From a checkpoint of a small transformer trained on Wikipedia: no biases in attention or MLP, 990M tokens.
MLP neurons of a small language model. Each row is named by its layer, matrix (gate and up: input weights; down: output weights) and neuron, and shows model dimensions 304-495. Each number is 128 + 32 x the weight over its row's rms, rounded and kept within 0 to 255. Numbers have three digits each. A neuron's up and down rows have the sign that makes its largest values positive.
After each neuron's rows, "fires on" lists the tokens most often at its 100 highest values on Wikipedia text that the model never trained on; "fires before" lists the tokens most often just after its 100 highest values on Wikipedia text that the model never trained on.

L3.gate1878:147141207129168156124116162147168098115106165101161178084128097091144102150156083103120105185133161135162075211148161157137161167114172177134149117147115150154175157171121121101120064186018176127084083134108099100097109104121176088102096118120117170134045151128126107088146112107099169157198101154168133099153087201144131165156104121126099129150120144130138143106089144101090104139155125145120137111095152157111091205112094109160152166159122111178133122132119190136172138080143085116171126076125070118113137152143092101134142118107123068112125116125104119112213124136093158108
L3.up1878:087105173117153202073142151111122071101143140094154170143087097098105113129163172129095082147128128155131077133104215097130127088068111189160164190122091149191111130158144128077134130162091138153112091087122122102183138122108138127068133106131159216111071121166183133107181149140092140087105182118159131151152171169161057112158123077132087134114106152109125118157108118152123085127144142169185100185116176140092099193218057092136145203165108124143127135121119147137105125146128093136113165083105156133095129112137108162113140122173048148082113105085150086124157125096072202165
L3.down1878:123112109132152135080167151116225130086149109127126114170122188102140101121157139120166108098139120112089096100177106124149116156130134123117153105092187084117117105135107139103166108204138152104122174103125094144041135138182151156101126148156081081129106146115141125078139165125116119150129085138166208160149082122136134147173135109140118139133085149129162113134124097143160103029205148108143090147161160130143167121094154174137076131143176155166131133178135147146208125114152114147083142132142105140065168097099149156121100154115116076165083171117110061093131111161153133063
fires on: " |", " 2003", "|", ".", "present", " of"
fires before: " \"", " |", " -", " 1"

L5.gate2013:095122135162113137096191183138135059179140083115166104083137170107114112129131153155116102141086123154099099083077160095111134114103120148137127150086143096158120119146112172147156098094145094136090108122138143123100074171108178143132111150152121071139116130152111156118100066132130130106096131120216124128122159074113116095116071146138157110108134189117127162125110099142156159148123150110141177141092109180112185112111091138130071140115071123099133213158183179145100143167157116114127164194117118221139151191195152153156120080074112172108088150118190192131119137162105166130
L5.up2013:063123099205149138131083169089162136139121181161192092108217108117123139132102128126113091148113112100123106127129133146114177110144127085114138112122082122119149185108100159143125110121157101160106104085078150108114180160153154099164052165086173092131091127085128157106127095134155112147102159159113146141121127074119127118154120103163106122113123118104098176143111138076157126120116152140077093167095080139133109120140117106083109083113148166193069106045087107135066116158124089081124183191119099151112098130088157154149149093168053165090138179085135125113158115157123099118
L5.down2013:116129088146188136091161166114155138076180128132198090123143091165194077110131099125157161147100090160158149139119075132185177104157189154182169084148176115062222165160092140069120043134123110143146091101146142069140149082148056104123075101117109058101121127114165125124103130121130156163191087184127136106105125090165074103144129136113093157093154149125114148132110083125082097150134126148104136117130112097130142164168111129164104113143063144148123091124096173128109094124110153129103195153109055138131124113100161150146141137108122143064181142113146085087135147100155075083
fires on: "\n", "|", " |", " 0"
fires before: " ", " |"

L5.gate1823:123114090151059113141115109145148086161201074126138095127125073145127155131117136148173187126115106110088118131105142127111199136120140127135101125142154135140132071149097175144113087132174098117123102134151130141114135122087129137161130119145110098087125118105124130150139090119103088138141093148156168102140138170123165134069084082117160098193140181140156130138118142135143138141118176089142124138191106121096197091077125107121168161062121134143153117083074127097139077143148124160116163160090099088030156105125134166094169150123187149139086204153149076101090162111181048144
L5.up1823:159106152094100181091088074152185175089154203144125071112158136139120183117130167131151155130129152152105138122145109078104138164129141227077080126154106190118109084120136098125139097210136128150086188154137136150145094065127081111098130131114100099099172121151104120146185176115121126158112149138159093146144088160158074125147147182182196130133137118171113127090095164157172192114164111113116155148107096153086192119103143149148200139102182055155058087139152192065120066091113172136103148178131121125145110082144080112140047154135152155089113167103139136075135112052147152125
L5.down1823:154086127133094142096116186125123132093183041160185090132148145133152075173161153146139173107111104160133123090122085125114120093085142114122110097142107069142140175132115114109144083107135145077133132156116126168134140154114160129161076094143148085096083139143156170147107132087173103131138140072149186130079138195104143077112147089079102073121101077115093151154109153121100157108141098104084190140143174135106162130145096139129138142190082134172147162125070132135120104154116049143094181102140142104088122140130172160125142113146132107124112109114180140116109107126170169056
fires on: "'", "’"
fires before: "s", "t"

L5.gate1010:195161176214160150153129133129087132175164130101169135179147121153133123107097142079102144174126176118137097127146101078157190121120146147089121143105083081128091130107176139150122151108062149112156133122189084100111164119097148100133151132164133136102081072137082054135118106089178073125114061147057102124100126098101139090098105131105142105199129110106120135169108123151129125138118093148120113125193146096116133167159123108128136135136142102157136145092110132096122103154184094080174116081159106126146153066162145121147184079157094116175095133119130147079152137132094172137
L5.up1010:205131061163173126173101105085119087130155095145120132091119133145159116105114120109147116174125119160122119137117127106141137193148102174121180150130163130132116123160114126145129107176120095168130148141129128123157144148096156094087157154158164125109131079130135153175097170111065124147103174088092137143098168128166072100127110102117071143122122129129114126112137106175108192129132114090158161117162090123083128153143117119100156152141171162078139147107128169149114145121151087134137135156131137114176141155133115124172132099136071150113092153095164113081169093106150131160
L5.down1010:137179144150066129132174123074116096120141178124126142163126065097110144148147144130145123149082153075181131098126094143095093133085065134129118119125146200149144163153110169102144140132189143115137103165075154187125116058095164151140073148155057114087139163118201198105134095168080178114106134140095180087160175063166131086140129135135188129171173114114098106083105136113138070128117143053136151085144093107106114095082119077091173099100118115141109176155133108098128077166159151134163120155127136117163143128093029092120089134125112125122108102092184163161086115137085116164
fires on: " ", " |", "|", " a"
fires before: " -", " ", " 5", " 11"

L3.gate777:149179115152162161152076142104113217122137136059117160133138121185126085143139115160156113149059147109159155115176177138148119116112160147143172083102072129080114109165138191110087129143138184150135173139095096196119146130102150155133180191134143075078117134130111166110068173086102093139148143086126133102065127142138104125135163110111134108114139108102148135148142153099102140079154117082151131128138110151109074112155114161131089143123142116110124145214097120138138146120216120164068164105104141091123141095060166068111174129073085147186094118161159146128187108091111110159
L3.up777:115162137095139124135168126116079138125138039143160121170188154122089119159118099143126111119118163069018082125080151155108133139089148135097145064067117092132122109107106113074089141057157124129113142084070108120147106184183202078141111119057092112140122151165117142118162102074078152168119099218105129103119101153149135147142121142147115134124126147140127132121105092149084116126103109229093122158111067111140153124158107142115142062141167172115096184167113154144082124115134144035136148077139117140107145107096102099159151128135130137185130137105128121113111169088088140124
L3.down777:083117093142147102078175136136123135127132116195152154186118084137119139116103182099128123164127075063157087156124131102115140104205142168103157122131186088101079120191192140167096122123104090083131133168161070088156102127122096122155155164170114089029113132117121158122085148107148176112127184089082130112115152138132127121139088142142154121181149149090140096069129117096115120114167199126079196132104133143150113135103144056130133143069131137121070117185138122099099128148096135152086120167124108069117156108136103105145196129123114048139123155129135098149110164111124127121
fires on: " |"
fires before: "\n", " ", " |"

L3.gate335:123140067108079108154161094127101106081121090131103135156106101091159103129049164118163123164116160141113094133137133158147129126080101185112097203155156116071115114130171089113096100087165102129148163141211124086115101101104129137076132128107113076062170143153148094084170120185061037112080120091165114147092052103169077074105067110085124118081148080128093096171112127072225083095127179111122148131149148113120135127159162133166059111113186127132165123066099146101135119090098168112141099086128138120121121120150210102113109120139154143135128115136119163113111192138144109156
L3.up335:107137153128182129168141130121197099140135097101064111084112172091143190074151087120116091118071122112165133122119202075084120127171096155156095100119128143097137129096169078152133121135069103156101160118200076124189090104129170085106109088107194106094133161170174171108135131148160109121104116120071115168099109081143154160220116113115101122093132151152148095112187204104139133141174134159144152173125127084139168131108172097140074126145085097218168128110166172161170133097171134087124143171163108088112104156108165100153129147124155171157133128138102167119171050091162147128
L3.down335:128116118102133089128119114084112178117107121131150105077118084049141120124124150149089140128125109137096110166149093133122185136119102111049151134119126159135213133155157134158212081135112101128098148153083106085063121121170137165138137129129117084184111153123085150135109146120172139130174125138094077145099113148134175106133186127068082090112095138082092149155157169122126155111159178098144096139099149140105131098088121155126077176103162205145159083121126133105134134055129135069135117104147126122121173163149119142150076099158129116138105187053153149079116102069113133090
fires on: "'"
fires before: "s"

L5.gate2029:118090171132100122048127103057153121111124065101073100137141099107107056118109110042134167139148129111098148086155095143138134119157094089130137140120104140182103113155131114142067032136108141127129125161123107124190164116122102113088087073157083101120112059107144063114111134143132107080089140119125129112104115156148156072065126099171053100061121114156087114144131152117146105094127100129098145069142145097084130140143170105156082133101167157159135163145156109145122138110114162123095148167122150156115155151117145172196157145159098153118093125112148146071121107164170177170
L5.up2029:122173185136131084120126123100158142151153093109158174088114085091093118100081122131118127130058136076184076117110107149131099147149127149133180122098097141183082101137078124144112105114139091091166092128191093133226147146123122127131147093142124141125143132097129076119119130189116140072131146125105081156119148127119091132128160165156097155170158091145131107115137150147128094145169102117141139118158090153119126131110161139168110124130122139128153108141059110112105132012098117095106115141095106093149156130172123091156175163162098127121078146141150118112099058166157107088
L5.down2029:138109137155140065035151122125102164095158150117095139128149129080142097124227087169130186124116104156137113130179063112147173135145133094086106127193148110168146107179116160081195096169077148166138127117175115069128158100135142059126177117156111111113149169109163100143115147087137131119140133120175109077182117161068121122120097082109153174088110125106111122084131114092171092160182088092081144071087170197083140117066126109150067117151153173123151080148128096120113139204096119130167107110090099125122128102129107154127087114117161128149119145103096181133158150084080129139
fires on: " |", ".", "|"
fires before: "\n", " The", " ", " January"

L5.gate1552:139180124136083099163148039145147174185137085166151105109138114154130137126092132141106132133135124163168059120158136117087162141080154120165164134124092144139163129138135122084090117144090125160143128133178144112130096083122144158152210050122156106101119133149079151190175142092080162148088129160144087080143096125118183118118136159158089160117143099161108112121144146110211140148149111139201087144085123197084126116115109126155137104138171138089114159090085090108174095056166132182142206137106185085110098139116101091140089104125202110087118122172125138143112135112170167158
L5.up1552:144074104125147134089135104155154122077089108113067109198167127130159138000145081130169166183135093138112156132133130100127158052122136115128164232141106099175131162094135095123128145122107116093075192179159112147139192122137096118144167117063115138095104094153152086120165128117146108081126122184155139133082132087134141121142111093118072172095129111175134151082070120126128125115143100060200102114109104101075140169106066168090132125172060127147127092112176130121121144124131154108113110124152141142170148170143110108106084087096149128138077110117133146158124157141131121154
L5.down1552:183129086079128132100132169089086153162193147199077108101148130117150090189193120145127134117165129119088064182152109094173080064130079154162150128093145116064119129089130126072173109128120163112143176126137166140172151095145119146084123196132101143084087101117117121146160114096115094091127063179164097098162126180185201181117065104079152121145080124098116143132170136139143147173157204131139124080140145157076152095165086113193119135129107093135079105101181199105176158067155127118100158115107115119178149059100120162128094119134160175172121112153160130162141132126168138108
fires on: " |"
fires before: "\n"

L3.gate846:104082110173162165205201046117122137113161153118125111151129165129128181083149178158185121140088125131149156141152171131138160097160162144122172077156156105191108110096069163095079109122170135139103172100211097182121095108094080130131180141098085140143096094133150130156176123112109131086097098118172080103166140138132152107128132129156158138164168126138132114152133117154165124087090172174180102151165130147130140088155086123068136129170073179102128152106145139118091109130094133132175138068116147071173130204149145157112169137173147148143094164128133112120041150119124125136
L3.up846:140070138202122121218114090125102145106082170136096094106084118177087156076134142148161115119087110134103162119122101144126157129114122143144169147162157110126158160129105160147140147098116116074140171140143146165132085148118132131097188119111048126129114151157145151089143120098101108061112115149114073135139155107116146142089106178139120160119151142176143160101115113142180089107101174100138107162084160066098095113167166116141114160110175183122167201172101168122162073124174212134088164096135155106171148108161064153099102141132125088191115140111132161169083153106097121141
L3.down846:106149196161188171242082107153072066118109131163120153188163109095200188108135145160102131065055171143144074177133069123135170130177114119158091124154137101080123174133125114142122183128097155108125130136173092158107140202131132113124150086130123186120147143078087063118153085128104087083118151117105062153188169128129083184174133078112114116118127144105118150197144124126085141152133141089083165120146159121182099117148111126161131172105167077123107106130136123137111152179168103172112159172150101156064172075137174121052070184142089153165169118052135121058178086149112178084
fires on: " |", ":", "Personal"
fires before: "\n", " ", " life", " Nominated"

L5.gate1927:124141145105163054040087106103145147100139138157122148080136099077110085111115150128089103131097160147152139165116194124154181137104151108119145128098138119104096086191146122111178126113146110149141131100099118114090127164085072161190093093172090157126115101075169084093148141081117159116144131072079124125156109210143116122155228137161135116201117125137164159112105119173175170081129158057181116091102113173108129105132149138153115144089123042126130105164159184133181057137108152090122087104069151170169112067121135169099140073158102133139101147120173073115069091120158066137
L5.up1927:115155097145100134136137138134152124134134117147124116163131125085130129062122141163136130084093169152128137135118096098130173165104143172088153046147175121074104137107174148169179112098142125159085148086048081134152123126123149128117109095148160105088083140082173110127165099139109132141098109080152106138112081086125087167113131092125161120125047176085145167164140154182135108108129109117082129132157115148173113096141152152123127133148105105140134157125124206162082110100136113136069069143159139131061111129091091120114110129109132122098098139155185130130064098146125099065
L5.down1927:134140091109203119106127182092236100109094123142151159156095092143104140120179109133156166144140084127170117151093148108062095144061152096150120087069127144132085159156115074101129073174128129167083113116089139138091116140118128168143130114112174114134146070113137078096135104060186115098128083093119175134129105175174119097105058104079125137161075148086122135128181131117079106174153095150202109119103084119204143130156156120142116142085142141141143152142154158095091134152145127062088127089081126077213127142094079093152143134185182137124101165124161110025135110174124112083
fires on: "'", "’"
fires before: "s"